{"n_layer": 10, "d_model": 512, "n_head": 8, "n_kv_head": 8, "head_dim": 64, "d_mlp": 704, "vocab_size": 16384, "activation": "swiglu", "norm": "rmsnorm", "norm_place": "pre", "norm_eps": 1e-05, "positions": "rope", "rope_base": 10000.0, "rope_fraction": 1.0, "qk_norm": false, "attn_scale": 0.125, "bias": "none", "tie_embeddings": false, "parallel_block": false, "init": "normal", "init_std_qkv": 0.0174, "init_std_o": 0.0174, "init_std_up": 0.0174, "init_std_down": 0.0149, "init_mimetic": 0.5, "optimizer": "muon_variant", "lr": 0.00774, "lr_mult_o": 2.0, "beta1": 0.95, "lr_head": 0.00666, "warmup_steps": 200, "schedule": "wsd", "decay_fraction": 0.787, "decay_shape": "linear", "final_lr_fraction": 0.0, "batch_tokens": 131072, "seq_len": 1024, "doc_mask": false, "train_tokens": 626200000, "steps": 4778, "dataset": "wikipedia_en"}
MLP neurons of a small language model. Each row is named by its layer, matrix (gate and up: input weights) and neuron, and shows model dimensions 32-127. Each number is 128 + 32 x the weight over its row's rms, rounded and kept within 0 to 255. Numbers have three digits each. A neuron's up and down rows have the sign that makes its largest values positive.
A block is one neuron, or neurons of one layer that tend to fire together. Before each block is what it responds to, as a language model described it from the Wikipedia text at the highest values.

Responds to: Commas, semicolons and closing parentheses ending an item in a list of names or places, e.g. "Grace Is Gone," or "Scharrel (Schäddel),"; also final name letters.
L3.gate665:198088164096152091115151118145126092084109132119198115121168107128089186157115113125115159129134179056134062095067135161144113048117158094106154120183138172092110143126122135128127124072099113133106101150112149131136131164111163109145116091105156084154133126135092176153114144139131145110
L3.up665:126165166094103172137102142164080148207115106120095156148155151094134162100155115076114160137100159110145139130140137151091115135133131208077103106133037137131127161048135166134103073104125143132193081163126148129114130091137129123120103112160144085107101100170167151180132199132077135140

Responds to: Final pieces of verbs and predicate adjectives in narrative prose, right before an object or clause such as him, that, with, to: ass-ured, war-ned, sur-prised, told.
L6.gate126:177105127087125133118188193075109089173142116144087079096160106138136071118109088151126154149146112124078063159112162161155143108074187146146126082100116168078129154148171118118123139100117099129150130111145093100164180137127118172134199129123119113120095134145118115149137180070144155094
L6.up126:094181099102105103123104150086110125188112126131116116073097141113163178120132134172102110112135083119131087144138152126119075157140123118088099154093127097097105116090157151167111148054039149166143120108163152103160167126103133152090133127072049138099118160129122131074095124119189135114
L6.gate204:180108124124099117147133129137141147172133149142074117099138046066106130129120099142139150110159110121043130090135117116111192137048104121122169098185190123108096105139123144116123195123134131131161136107086127074128134154129184123121141109169184129126064140149131117151045145073125182202
L6.up204:097151148123173103116165130100159089110129132108126084130119116174098155107131110094135165105141232131096081178169149169103115119077145168140139121142192101093007142117101061194139143133191173190120173115102112107167116093162156109042173191186126132097111163161101119124156099100117098098
L6.gate240:154186084182148172145128117176123064169056129154172171076087116101117083165086105135145146101132101104151109080120125162107131141128199143196073040179147058152083130126126127153140120143174102111101140099103128096107165102084133123058120152116161137132137101155085184130079101120157171122
L6.up240:070182128165159146139115195215160123206136080154148135072181156083126134172062095053102128111139114059092110201100165176144056130129121169136086141093111121167096126136155099135108067043137120125146098125172055127110119177110171127062119157092131153130126127169158153189136115126074129112
L6.gate259:108137091130121132076119151092119157119129181156081167113131155076151099145129154092120158143199186094201091170099113119160092056134126080113147079162138117110072163149104149043127119139180142133121167123144147104098089143140064151109159170136126166220126180189112082083127112141162132075
L6.up259:110125148153158152113113123182109131185098174130167112151133186158126152075179140075112132117114175118220050146129153168180087100151115095163110109091105099085116154165112113109132123122146068143132053169199237172119051142157110142075124147089107136129076114121156158170120114091131148127
L6.gate285:097100127090186075147123100127175100153144118185119134155141119100125127142068127162179082137131106088100142072141133157134066111088169166105124151133124097170122140142123166168104150064091147099155110149134127110149135047102126136150174122104114149159123131121173115126157131126147138141
L6.up285:145154105114124109173122158095076127134152130149150150116139126071054147134061130183141150094096071099207103171134115150095061103139170119139074124087129122148096084172126126102137077158122162133146168153170100161108140109118125101022152139103158116141116110129162161071189149137124129120
L6.gate333:092131138154110155151145123041147131156080181173115067148148102130159139154122142149129130128083125128063130094120091181116163136135137114117137084164169160119142122131120142165123151094128155126127071083145122175110126114095134015186052121102166183147106142097120135118128149098143122134
L6.up333:124126078098078093141107144151138117141104158096153134073087192172132067196120129142216105182117131137070114070155098158096118204128114121144151144083171084122094127148123199090123123133151152170098087112121115075236110173144092167119120144172187145091136150087080181094153061139149140109
L6.gate351:114158133108086121066115159144136125234120165116144128105113147089135136083141118159143125135149053122122081109119153171153159104122171074159147060157054094114181076167166151106133137151142131160110132087129145102133192100143077137183113128095096077050132160154065070187106117127135180194
L6.up351:127127195120111147104105184076134124156171176108126119128223069063132119162121097143133116114175137114112131085143180119085140110110162120119114128140078124162121154145151124159121189091176129172191140073115134117141065134191162170125129090163123142190110137187095132132105100019159094112
L6.gate606:091138155127127103135141126149124153102124110124150185074080114111043104165117127145133162133151116149103172129192140117116150096094161142103121107121168137114092116145093169161112118084237150060137140141159118114146167077126141111164132097151133120158150107156093128146132117150150144116
L6.up606:142131137092152145173131163106109083171065130151157129068116129104124147116092139155128110090145111118132153178135101063113172127190150164079162134165122092096139160120145125151112162131137127099141086102089131113122150143179167124152160182158109140071146127041073166127139099120103144120

Responds to: Closing == or === after Wikipedia section titles, as in "== Design ==", "===Charlton Athletic===", also table-row-ending pipes and abbreviation periods.
L6.gate417:095135068101126115132126172092102148125155161145123131146127103162067124133132107074085212159091102093072130115099115097145185173134152121143150152112120135168139118200145132157178143097092119126067103140138118083121125100086158113064075076113151119121131115106116116191115139147197093116
L6.up417:143137118122132139182130146068147204127142156119122110129126188147131165136121147152188156150143136132132142141139104092106157136157101124154139164145157152112145029165100094130099157137076126101108076117079043117055125104148132100155100185121155112086180140115145125153108090129127131112
L6.gate475:111098084132133152095114078163129145153051092121113159100130185077144114143114101118147121154137179069128128084087127069083143170148156188095133158098114103114098120127086144111162152108180148120105126086093137117168118122188193123103156115143143127169163130105098077126157151156159164143
L6.up475:095134125114121096112171081111160159112138117148125126108176096150056140086125127131181065107146123180153142151146165136111164151127135084125141156155153131106177089146103086150158115173150138117176111151121108156117098116163179096121086113080176140134158143181115098126123149104153146111
L6.gate480:106098133142086105133130099162158065096178050110104202125163141102166077141107079126144138099076103097168089089142151134141092143174129174155070177154128102156140051088141121122128082124182161150113072169136182102086153135104158122127137077144139081114129151131114148135146146068149160125
L6.up480:118000092092148046092139090160173121187132112106100080109161141132140112094115141148103129075087131111115094093131132131098089150192103140092111140155120135088150091149113076179142156116051134149190035163174171062112140147070166179141113167195156140109141072082105161110130139109136117102
L6.gate526:147088128148082098097140151108099108134165119086110164114089034199086099141113135101125152118119165064119110123127178174092109110149085109090140122168168151115178120193145140176111152186122173101192093127184053097057115068139142111140194100125117145129127115145122131088172121183109168101
L6.up526:133136108110136208106159072053173136101127122144136127075073155193000116146088162055106055118147069128154096130101146157060116150222157132151132098100194179120127156102094122168154202121087163127116140129062095160090093156120150154101191121151090135129163104158080115131113119163107119039
L6.gate540:112150118124156067108131145158044133180136138152111152126188152141163109107137161125143173151179157099153087104131076097091084130116089105134143048132126079150157091105124141128107168177143147105163201072063108120109119146159107099119137132093148104084178104103098142101105173115140122111
L6.up540:145126112130152149130110118116127108119141121072097100200036116207109182128115165146089126118099169188149163067109167148113128149112122140146148057168114084175109091142110103148155105131136207124114095096115126050012091188135099099108168128120187122116094117107088160157138172141138158116
L6.gate576:094165108140151170139139135182188063122089088138121204107073072129143061099135124132146161142181112127118104103097175162132105107105109120103072064112087167077096167098147122157134152123185160087133107193076119138063165148081148107122137069109123192061062084121117166140159146110124138156
L6.up576:064168145107126146189089158090137082120145130135133133163165156114171102105151082087129164145129115111196101118186110090096104119118154161112137079144110132143094136124080144100161118139100079117073142105157086139110123096134142130089143119130117184135127183138107126101084136152105168141
L6.gate642:113140144153063086058122118108100105099170112219123083170123107146129123136104128134091152194120150091103132140172118136092142118151119116162154107113151084106101136133131149144163104064155150138148138045099126154146116164077159091112116105150119117129157110151107126124175122129118187106
L6.up642:141159167085108155137134136137057120111153132154142146138110174134129116080124105124085125152139147147118111114041112119163107091111066154147077171134133135156156135180163148157157100165041082157076123129120110115137127161090121149104149118087126055176112164156146169097102169151109151143
L6.gate672:113213157137100195134141141123180150117099102130093137105070151074167160126173088091123119111138142133187101136167192117033118133130164154097127078134121112163163173077098125079115143076124158172080137213088146078104139128175117130145146107101079124126115127132131131192108137139137111122
L6.up672:139108132143129156076141093094131091124107137100078115074099129120108164087138085085081074143161134101141135083178074104158129153132186124069126121087151108124108104143116125105131076072145135156101118102098150027068182121133120136181095084089096083185139115101128087130177147112115140072

Responds to: Hyphens joining words into compounds or names, such as Syrian-Turkish, pop-rock, U.K.-based, Chiang Kai-shek, plus some clause-linking words like that, not, if.
L3.gate42:098113101118125152061122168090103154079117094138094118123128198144125102184136091139115120121105091149154104130172066171085127198146128208128131077111086141133101110133096105142098057132136103129179150179179147113195121168141108124143140166147144110140163118121145113145096099211140161119
L3.up42:081106117138117122120121143059238060131102121112098094139179155131090083119137117142118136163116156131168129104116129126121093172066121182168138145141116198178123077133104178098119111145128165142154147167114179112152114127125068147106167148160121191091110146163147132137088169147150098162

Responds to: Commas (also "), " or ",\"") right after a noun or name that closes a main clause, before a trailing phrase like which, calling, saying.
L6.gate29:129120088121046090135109115115147086072120133126094071110081140090175115147149149143090150105152113046126015113167161136116075087147179104114126097102129166135136117142165126112121185119116099133160129178121170198159156109151087151186182136114150062103140169129125203126155149160138079151
L6.up29:183130046122091066132046122195149162093160105140128116140084140134163091106116137132078166139108135124161105165137149111151109120172159093121131094120096063103126127086093104098116140122180119055145065162078137098084120124122177190171147108116101115110154066131150143086129109128141134137
L6.gate169:081086168201070138131158151154179153155116095138169179148152121189099121112107126137098102159130110146126103127063133126142101172175166118131092142062103158170113090105151109114111139138111116127069118164145134127128137094126119130187127179214132150121146122168151126170122097143114111092
L6.up169:141144145142126079110151113145160115076162117092159176064183131126121123143116115104142169164120140095130079082122084157128138099117159109179138129087203075105135064140128161116161157185102108180118130135153070176138101197105165127141205125192157071151104108120146108159099138204122107090
L6.gate206:117133081116181121146136137150163099166083114155069123096152146107144136161116093122165119160113136202184096087129150139121073102140114116142123097186105139084099096151162131148113122168085090115204115148124105144092156102160113153128136143126104088160114096142024154126103125108150142180
L6.up206:069126133189127143145096103117152152158128128066111101120134147108114074130133126093111141116097159114156154172108152160215104131108100060101144161143081150198183134079117116130111147103132114117114126121136148119143072107128104129093117106151095151204147111140132138138122126161124144114
L6.gate220:187098152133140171149122175110100190174114088169123132118121145169152098170091158089140140113092135101162138153146089142146140090129121136107214134166114094114122108083158124109117063095135096124109089088156145109131132103122122153109105181124103105142144099171142178156199091168138119134
L6.up220:099104157104141115091189114181113124142081141089148146151150119140110155085071143129148190076124182118161032082119154164175125118087134126141131107116148162188140131079124074117100198142204133156100095120132123081127074114076149090133131171110192170100122112102145123160199125151184111111
L6.gate293:133160172130162126092155154177136060122102131179223124104149122107138124087080137105085202163112129082156074155083113130107082140114137188154127155117092152166160073163141159134159114124115108122139101111122153170121165122123095107106161126023108126149093136124112128080140054195169124110
L6.up293:155100184125199157101101182164094136117092104122186128157115118111201169138119078170082076105124119103142144157154147083112090125180117162096127142110146127138145125165147136132143135094078101173096146139125128142117102109149107178169106104118143106114130134092136157093191132173125170148
L6.gate533:080132132113156136133131190127154051122153136128152159102142144137143166115100093127132124103138130134162125101165116105186170140172119164121172109105138130131150090197103150117128071150126074114023123156114090097107167138118195068165095072085125177175109100147157110137103090082167139109
L6.up533:145164169108164066166137141093115141125181102119183107094117104160055130103118127144087122150111146079127089104114116177168097092136143177183127144141062125136122105166077168126129087079124100168127170166112120126146175100148090121184062094145135106133122048110134136111128147135161152173
L6.gate570:129101061105125100160129082151183179118116140158120151147142163094138176155189115119110156124133112122145094068195149080132136147129130134164178163152083115154078115087166178101136102083142114181113177177080111172102179123088120115147130120155093094164106156145101154169124100093139115221
L6.up570:110093201126200111070097122069084103125052117119115126089147111149068131141093128109086067139096153128144141186067136213157147100094127118180104167190169164120160118096180150130087170072142107145182139113188097127211094142184075147145191180154111118113177133021173155152111079061126091147
L6.gate686:117109116160131145109121091148134089163115133107106130162078108167196093176091129109087164117101135133123077118114184152114098102178149156103126127075111133125097090155156149157098126118154148143160099127123112118139157108167209140138161123146124091113153187135083100196167133082128096086
L6.up686:155114119162145093125168110147153125138093139091113191148144117156150119158124115104082175105115164092173111152086134179133102119104163127153143106110107114094098085145130115111134178096190169175131109123149139129122118154188220104153123184166053116140115133149110148136231142135173104136

Responds to: Commas (sometimes closing parentheses) that end an appositive or relative clause about the subject, just before the main verb resumes, e.g. "The owl, a nocturnal hunter, was", "Jia, an engineer by trade, began".
L4.gate100:132135077130115140042119101149099126111090104099118092138178132082132105129128134140101107109087169063125158166086124141120077125082160158159117051116164110156184208140112123126165083084150125173182105137105163158120119089151156146197099153116144108126140126126145160155158128140162116102
L4.up100:163115146099101118056130142126181097059074113107162145131161126146154121150092127119119153129134169170186083184125162136145121134151136124217117114109182101166128156114124122113062110105178133133163154129109159177127118079158166113154106140151147103142145149156131143135131127135114132128
L4.gate125:133126165112167100154122116098152177105112111138159167147158143099056100123107121125111124160131130153138140167065148092143098091162242173170180122153191070111150138131122123101110085192189093118157189096152100109154092105155135118136111172107099089138138117100098128125147116111163198172
L4.up125:153102164115141168125113089114062129155092177130059154088174084103101103152130099119116118168159173078168080099092171128098118081128168148207124082071116086105125189105130130071167107136123162146138187078153133086082099150207130162149164083143070098099087128178138099072162131104174131152
L4.gate176:128119074123071127070158150100080107198115131130096122203086108166107149083102090163105191223126134094081068101126117153141123147139121108055172096134095133130083175105145197116116177108127116133122147147106114125108128151083159165123146057138102109121147155117154156149121100083140178117
L4.up176:166171122084146196121115130110099100204098132171159139104106139126123128066066106128091111197109169076099077174114171177148100136176117109128092091163174105209100114121152132130090095145117124112143186153126067154158105115116108163139134131132136123109150158107134145140080054088112141125
L4.gate383:128084110087152158144153129092101141137154143074123123159177143171153142095137141182083173125157137105087140119145119174181101152162153146160132156104068151135056151159054179119156140053145136168139121174119116115116070137158129112175093140119107134158160118127141128205141120134157128169
L4.up383:081094164121192091116136137097101085076103102130070113142155148158119088116123118166117127174172107139134160083074102082137112151104115187122116163215127112123152137095103096125176105133168105112098121132101100133131125087183059129093089150127056161118125094151152110179147126071187108101
L4.gate410:159137115125144159127151110202166127122087113083116176122095147151159112069095073149139119116113148115125162161086108075147102121145217141092162058166113179093095114112179134145132133156149119072146066114119120108139119104144157076166140161153070154141140107138159087099203143161207113164
L4.up410:102133129046106159099119137167107099159084153070148085111114143107145102149128114160048138105132132094116154075107124111150135108140122111152092090152155133127154061137144155107071124174153180150076151114118099122119100078083085122159116148113188093105147166112107078138141143164152168096
L4.gate551:103112146120073152192197134151152099146108116153117064138122148205147071156132103097152101124124145151096160198149175136163138172147210131124100113160178155073103086150168172140178106173139120126120080104102090108145077181122131126163101128105151125085169225094070150143135138103201141106
L4.up551:159087159105153109149172158210187176146048170115133126109146136127111062149112096176082143115129167168119124163139112128111096148146098167071119185125150105111167081146146132130188170180125117138105144098113092155154126113125130138169126099120111136129164110082129170145184121098157111100
L4.gate634:134095123123182123111122074181107158191162109127115102084155114118103112134137135092124123146121124110144150146092169137131139140148098215137123122171181082135143150174150140121098126140103132150163119112090060130163115054190142116168148183113151069122094101097110113122116156138175145199
L4.up634:111076108113113126104086105086093119146175134119107099114173086145102100135132135152123134141155167142108098132126147197077106107100071126122122113178147132103131128105127173111109093096128136142132115097091098134095137054154149129185190127124085090103155094098088183135146130097146134144
L4.gate699:170115057113134160127117080137140168202133193137093119195188102118172172097063102115147128114156139103116037122061058078156115147076110183114081091143178112141143161098144097088141150082127078122172141103186151104093125136137063112087197106110104140115132201155141133128117153150117129123
L4.up699:110119037126094082104144134113136142140127096095157110103125072149142082108175126152117113140117193038137111105142108087160095142124125099119145138161170125115102081082093159129170092131176093149082153125062119162099173144169101107055161101110114100129139127126140169135070102141118108129

Responds to: Prepositions completing a stance or relation verb or adjective in biographies and reviews (pleased with, impressed by, disagreed with), plus closing quotes and the apostrophe in It's.
L4.gate116:105107124039142131149144138124198163109091167199084090107101153162182128117106131082092158145106126086122139113115137157115155151131102124118153129144111172163149152100124094118162143075114101178168139197100081134138154048106128111166093178141126116106101154085102133149090155150184137124
L4.up116:185135144122108125120096165104011140159088151083086134160107120104124063049134093150095079124122116108162072164145127121109127134093155148122123107102129152090104152138171206157173142130159140199113131155149210102122089051081105120152146126133123135132137130147104085133167111143129155139
L4.gate153:127140117187082174077147176142172122151121168176102136058117118167132154172107119141090145145096092094097093118135114113170155156124080091188121148092085141032171099131148112087112092163132107117111146115134113078093165139099122127136196118137122086115101212165116133113127072118142164166
L4.up153:103165117119092129102087155101102155141114134151085113122109078129142141105089104126134153121135124165109154135137174135119170146123133153178114101199152108162146131094162156128150076127118111150116092137096099210061109123144076119110107126154109158089146197167186139112137153118146147118
L4.gate199:131137146174158117066136110122158127184116186180103100121130100128091105115164138113106150119161105130118087119139129104151103153116094132168079157165129070099107141158109110126135101135162083181113137089131124047044156129157069157138092106070081121073128170192144147145129105122134101118
L4.up199:096130186123163120111139141075068094074147145179118083047070138187113186099078114050145126141131110129163154088177096174119125130190161131124092152076169143109142118133118136102088075135136155086190089105160047113143153087124116123201118125094070109102142138147088153127144092169095115106
L4.gate231:059116063100136183154101113119171138059180149149084064114104118116122087124068099133116136125166129189081175170103146144150146156135078127165112144064185103126137119156160180135115130140115118071136115108157092164092081124140114160179053093093127185066117111127157077132119132124122143092
L4.up231:095142114105117140119095094101146123131112191110079111164112096094077097153121113112166172112161168172119113184155106151144097181184093132118115128112176095101172098120114191095135125143152131108172145104110068132102149109078067177193081126120124137114137169049104092159122072130125151154
L4.gate454:163093136147098105085111125092111096094182075178159105109134167140143086140149162090118150158175118129158141125106102122063072088172134142145110131107107151122087193165136148140128137141102125188051109109154099153147171117132122119120190176117105105150121140168137110124092092098159152101
L4.up454:131137099129113168145130113125141101155140153127110123144121150092134102102078157180149162175097165153159103147155087166182087102129095136103129154108108118074135153108122137121087137139102167170126107093123108127120120141162127137144131088155162103096119195153103129050185110140144189111
L4.gate531:114128112120139087087104075146112103154105108176136155139110102128133221152068123040159207107168130133114114160146121153127114121159161120088147125145172148159112151074081155100095065136133113103122100145124124157110115109152172161160096112165085132071119107106078148114136113099149099173
L4.up531:140154140140227152125112091104136140134095118182132145102130146130137186112131128132156204138124211137055167046160137156169132170094141098170088203160118149106141096093140096163133131162150136127104128135147174113156123102127125142089159157117119118147099117081196110190113116118122107195
L4.gate574:145134098102180074111151138195119113047106098063162137120076174148147109186141140051074144118181056157062142141139127143132168117112107116130112122082131122113146129116166104127089086160127102125139092095153079119171144073117119122128106109089160089114106118135142140132130185145145146147
L4.up574:103126132094188158092122134132118098125161137156164135091126164157154133177185095093121091106167128204108130153145152183142112166099138081085052132123116098094085145120124159151083116196136123150103173150207127112170069060134149126169127133108170123106081182111199165137120135151144139145
L4.gate597:134156162135188134116135115078121143139183143168070142087130102123152128175094118108168152119135101132056100158168132133172131128125136084104127098156111178163140158167114097140134119169108183178178114096075161087116148142149157132146153145151149160008147128099120151116137103117206096160
L4.up597:092075112115153155116118105149150102162116108114120177102108101132084157105100121111079110060151160129099210132170090119111095194112123125112153162174135167114123098185123100133155075157200160145188121140068125145124133168119118087113135178115121138135128106141078120086133112126112104164

Responds to: Closing == or === marks ending Wikipedia section and subsection headings, e.g. ==See also==, ===Film===, ==Reception==; weakly on some numbers inside lists.
L3.gate29:125112134121088115184109139120110127179101132104105172137083148193089165074141151100149081087104123091144079117077173097129107160115136121087115140086144148095099150102092154129121089109167141144069122107109148093135105133123144173198104095074225117133123142103053083074122145094150158122
L3.up29:151156148107065132074084131137087165164128097151148152094124134112129097161167154184143120114078154072148132122148163118116104093136187159150118087151193150158116096162121107151122097054147130095142115125212146095109169137099132102127116076157176104105172123119156107151172076093172116148

Responds to: Closing == or === markers that end a Wikipedia section heading, such as Honours==, Plot==, Regular season ===; rarely a closing quote mark.
L4.gate19:125094114160108138135115201106098191170165163103154115139045166166164095122149128091127107076139083109134110122128131090196157151108072138133099136113138163161156166136135186129107143101124119137113118057120144183143137122111149067143092113184107156132151157135174157109170159130124156219
L4.up19:140095088108122148119140162154145191154159147085167183109103208162102113166121131101214140131108093140089126103160120068130159127132135110101155084140180168129106126098076146136155148124137187204078166110098119156122089174126099122097076163255145145176132124065116099149179111092132213189
L4.gate35:137188086144063121085155124130134098079187111081150058138096112150109159113111091149085160190153154134149136132182129131164063140126111058138143090111103051151160152125076075164187146096147089110130097130066190149115093158179157121139139122096133084139090132128115112089175093085145116111
L4.up35:132133104093128188076123156123123149155135151207195107086051114125115134106144128118100125179102117124154138198154114070061133126161067077130107085132142163144112107103116120111105125146145076187129094144144010131113164095120131102082178123076151149161161089115124146157143147076098140133
L4.gate118:102154119164084142145133150137119135137128133187133096161116109167123141090132119175111132113147090075132148113094160166131099087116119118163150161071115080153122175148087048081208148098102098163144136095096194076147172157203117163105124154127164102139128142160111150134123073146105171137
L4.up118:080104164141106143182108138098095110133163189184065119166160087167106137116161125117139143082227137123100157121156152099174089113152105182085120142118174104156135077148169088130099123205146116158050088074144124117169170094181098121115099178180088127140122070112152101100124141190156116093
L4.gate130:108098114142146137100158108156101181139125156120190106121105070125131108142156153089125099093141146126128138126091106172130155077130018150152091139138096180161143088121117115139126138088106118091089113066096145158136116146098140126149121148184132129086112122104132087064126115112118125162
L4.up130:161113100153084169129151135157090164137087124126125053060109070122207100081127140144130113125133100148109144056102208132139140105164053176116155095122155117145126166133171130095149145104132107176166119114102080168153138101066069145185102124147105167136130112117126120075157124132141105123
L4.gate160:170132107112176187113073177067097147130122126135149163158034156107121120073101146135140121120095112200078158113154153175137166128167109115113137102109110125220110081146126143076128103143174143092143089127123168097091091151187092175144065153117107153139134153141119125117118102101170154170
L4.up160:129081107172131132145060149156167136141065125147117133150148131136109144138122112124144114093160142080118132144068195112113075151136104216107158073195119157096137135176112103165151117075049116185084146141090168134136120184147127132095103169154092099127096116124153129113076112144204092128
L4.gate186:093151109075110139081134181127188123115183165158147107087124113092157108120092154118133112152118109107120122140123176092146163158139165073097188094182148084113150113115090116125130148142093107098077137181105121129086152081132187127099120067123175148117169079135133115093177168162132159113
L4.up186:025113158156107094138122175152130107075115129136143170147143126116104124101098170125095123192122121167119184138091129097138138094157143123134219138115160078123099111161116144078143155147108173110152129097122089171138139122139157162162112154141106157135196108167099153123123132136111132111
L4.gate201:076127138137126180104111138099144188194173172098193099186085110165101139098074149146127112096130095120109112177107080107126118121142126080130118119127139143144131138159138142077120178093178140122143090166160137115091104156138170113071122134164119087108151091164121182074077101115143135225
L4.up201:110121154111097122187129129126113179156154162121177139176090118130109160119203154159139126114086065081148172136061109160183162109156117177188128147118126139126114130150143082141155100135147119092163105099146159121068139116090091125134099200220106116179155099117136134075162072102194144167
L4.gate586:073087115149159082137112164124117113129056180152103121071142139102109121143168150111144128119110057084059092112164194096167101076143168120105171077142039160147141103129164095096052064151122171111096161153092084098119142131019160102114126128166183088112169104170167134058075102107147106149
L4.up586:181155105160125099129045157074149117111106144150054155177091145144076152166114107134108189142126118047151153123151111098106123179132156105142089151070096175093099084109171116124138161138128109171141195172103121103196146111113166140107078067158107073093164142074150134127152129063144081152